{"norm_place": "pre", "qk_norm": true, "attn_scale": 0.144, "tie_word_embeddings": true, "lr_mult_o": 2.0, "beta1": 0.93, "final_lr_fraction": 0.1}
MLP neurons of a small language model. Each row is named by its layer, matrix (down: output weights) and neuron, and shows model dimensions 0-63. Each number is 200 + 30 x the weight over its row's rms, rounded and kept within 0 to 999.
After each neuron's rows, "fires before" lists the tokens most often just after its 100 highest values on Wikipedia text that the model never trained on.

L6.down324,184,245,249,183,228,187,198,206,244,180,178,234,177,214,134,182,212,189,145,168,226,222,215,129,235,185,193,210,181,162,207,174,195,230,183,213,187,152,203,204,191,161,207,179,276,207,167,229,195,221,156,155,198,183,173,226,150,205,187,226,217,165,207,198
fires before: " ", "i", "uc", "9"

L11.down246,187,175,209,171,166,216,205,212,177,200,203,192,222,138,203,220,188,170,152,198,174,205,197,167,181,169,190,185,228,193,193,159,232,237,212,158,154,241,214,168,214,167,205,211,140,183,244,221,179,188,199,227,205,208,238,230,231,218,198,230,164,233,173,159
fires before: " ", ",", " of", "2"

L11.down99,220,225,158,155,181,212,222,217,173,168,212,229,204,200,201,219,223,238,168,214,204,159,157,180,175,191,179,168,252,193,168,227,189,277,205,213,184,187,224,202,202,204,192,223,220,225,245,177,198,175,175,195,170,219,204,224,177,230,172,187,170,171,205,156
fires before: " |", ";", ")", ".", "ber"

L11.down507,231,179,229,168,257,226,201,232,174,252,191,214,261,208,185,190,194,113,189,165,213,182,154,231,245,215,218,151,216,190,207,290,176,224,178,172,177,226,215,170,226,184,154,175,213,205,192,219,147,212,151,172,181,189,215,167,219,219,116,237,285,222,152,210
fires before: "′", "°", "″", " (", ".", ")"

L10.down332,207,204,194,157,236,181,189,90,186,187,173,224,211,251,192,244,206,207,174,166,216,219,171,229,240,222,207,158,252,219,211,210,227,184,185,148,151,186,177,220,159,215,229,215,148,200,243,215,145,257,203,218,165,213,193,182,204,208,178,210,177,206,206,246
fires before: " |", "6", "3", " as", "5", "4"

L3.down107,210,181,228,286,188,226,168,233,217,257,231,219,187,182,154,103,208,197,194,222,208,267,242,164,202,167,194,124,246,220,160,179,177,191,192,178,236,164,193,199,212,111,199,197,193,155,202,208,196,238,222,170,177,214,160,209,190,239,256,167,169,215,251,230
fires before: " ", "ers", "if", "h", " UTC"

L6.down210,224,158,172,189,169,209,238,170,243,232,235,211,186,216,177,248,231,173,173,207,206,238,221,234,168,140,174,197,166,214,165,287,156,189,194,252,170,196,235,180,250,184,222,173,110,224,197,197,185,175,182,183,160,171,235,172,201,222,180,195,203,192,180,193
fires before: " of", "op", " |", "os", "ip", "i"

L8.down451,184,191,157,175,182,230,188,238,228,128,211,229,165,242,198,280,140,158,158,174,196,194,238,222,198,167,183,162,220,204,166,232,183,171,149,187,223,229,214,223,199,196,213,170,218,170,218,243,182,229,246,213,170,208,215,198,187,175,179,221,206,201,178,203
fires before: " ", ","

L9.down185,248,225,202,223,223,185,170,177,249,161,174,155,237,205,192,187,197,229,141,249,171,196,194,196,239,188,216,204,121,174,262,228,189,164,178,222,195,193,232,214,223,151,163,185,183,192,211,227,170,199,179,259,136,174,196,203,175,243,182,239,198,228,202,213
fires before: ",", " the", " he"

L9.down112,230,223,212,137,183,224,192,176,199,226,201,194,203,248,159,153,214,201,144,216,190,214,204,240,211,196,199,180,237,224,163,156,154,195,220,150,232,255,190,221,190,202,176,212,174,215,200,208,207,202,187,206,128,238,219,230,157,184,217,208,235,172,212,213
fires before: " the", " "

L11.down449,206,211,165,210,195,228,211,172,234,211,220,208,206,208,201,201,185,177,242,171,261,190,195,208,189,221,187,174,179,205,243,194,176,214,221,161,217,202,169,188,197,206,187,212,186,151,193,150,117,255,191,227,189,251,211,192,216,179,180,227,195,264,154,179
fires before: " of", " |", "0", " ==", ":"

L9.down230,182,227,181,233,208,121,238,208,220,250,203,294,203,195,202,213,228,215,217,189,198,191,235,169,213,234,245,218,171,184,187,205,189,213,224,204,213,184,194,202,131,205,165,181,191,159,202,154,187,200,198,210,191,165,239,157,218,182,176,232,189,203,188,210
fires before: " |", "N", "ts"

L10.down303,187,192,194,226,214,209,275,179,221,179,212,206,225,184,249,186,217,138,181,205,185,190,218,126,216,201,206,179,143,214,212,215,171,229,187,262,236,221,199,174,185,202,221,252,189,215,229,197,187,151,180,159,235,175,220,230,245,184,196,245,270,226,195,206
fires before: "7", "2", "0", "5", "8", "6"

L6.down425,176,169,204,155,211,199,183,214,181,204,220,228,234,207,209,194,217,207,209,219,149,253,231,207,156,204,229,229,193,169,211,178,227,184,157,230,247,192,200,222,224,164,144,198,210,232,175,188,177,182,211,163,172,218,200,249,171,158,179,212,172,195,176,213
fires before: "\n", " ", " +"

L9.down390,186,270,205,151,238,193,201,205,203,198,160,188,221,174,168,236,138,191,250,271,177,207,187,188,212,160,170,172,158,201,148,221,189,227,193,167,214,229,191,166,210,192,195,138,236,157,198,229,221,147,202,189,132,199,231,173,217,222,216,190,190,216,277,227
fires before: " ", " the", " on", " a", " T"

L11.down233,175,147,185,174,200,183,147,154,211,220,137,165,209,231,186,215,190,194,208,210,253,246,211,206,200,161,255,222,209,183,257,195,226,176,167,200,224,220,199,222,154,202,183,217,203,181,213,244,196,175,160,210,165,246,122,132,224,200,186,201,221,252,194,204
fires before: "9", "0", "7", "6", "1", "4"

L11.down251,187,199,216,147,209,195,200,224,191,249,176,298,175,184,177,167,192,257,195,253,267,207,212,229,174,213,214,195,212,236,166,187,197,164,196,178,250,176,159,210,214,226,179,177,209,206,197,213,196,234,238,156,236,196,231,205,231,193,193,187,198,262,233,168
fires before: "ing", "er", "ers", "ed", "-", "ly"

L10.down60,264,163,208,266,229,200,225,209,149,137,233,172,202,190,200,167,258,136,178,181,234,178,171,212,227,231,201,162,169,197,226,187,207,207,185,122,231,201,272,242,205,209,182,203,194,218,140,183,202,186,203,167,203,252,172,217,236,174,232,198,166,208,197,183
fires before: "3", "4", "5"

L3.down94,186,236,197,186,167,152,142,184,196,186,145,168,229,171,200,194,202,168,120,268,167,208,178,212,254,211,161,197,175,184,194,218,191,252,205,184,205,215,236,239,190,126,214,233,190,214,178,208,181,224,203,195,188,138,219,248,216,178,186,176,190,172,281,195
fires before: "\n", " as"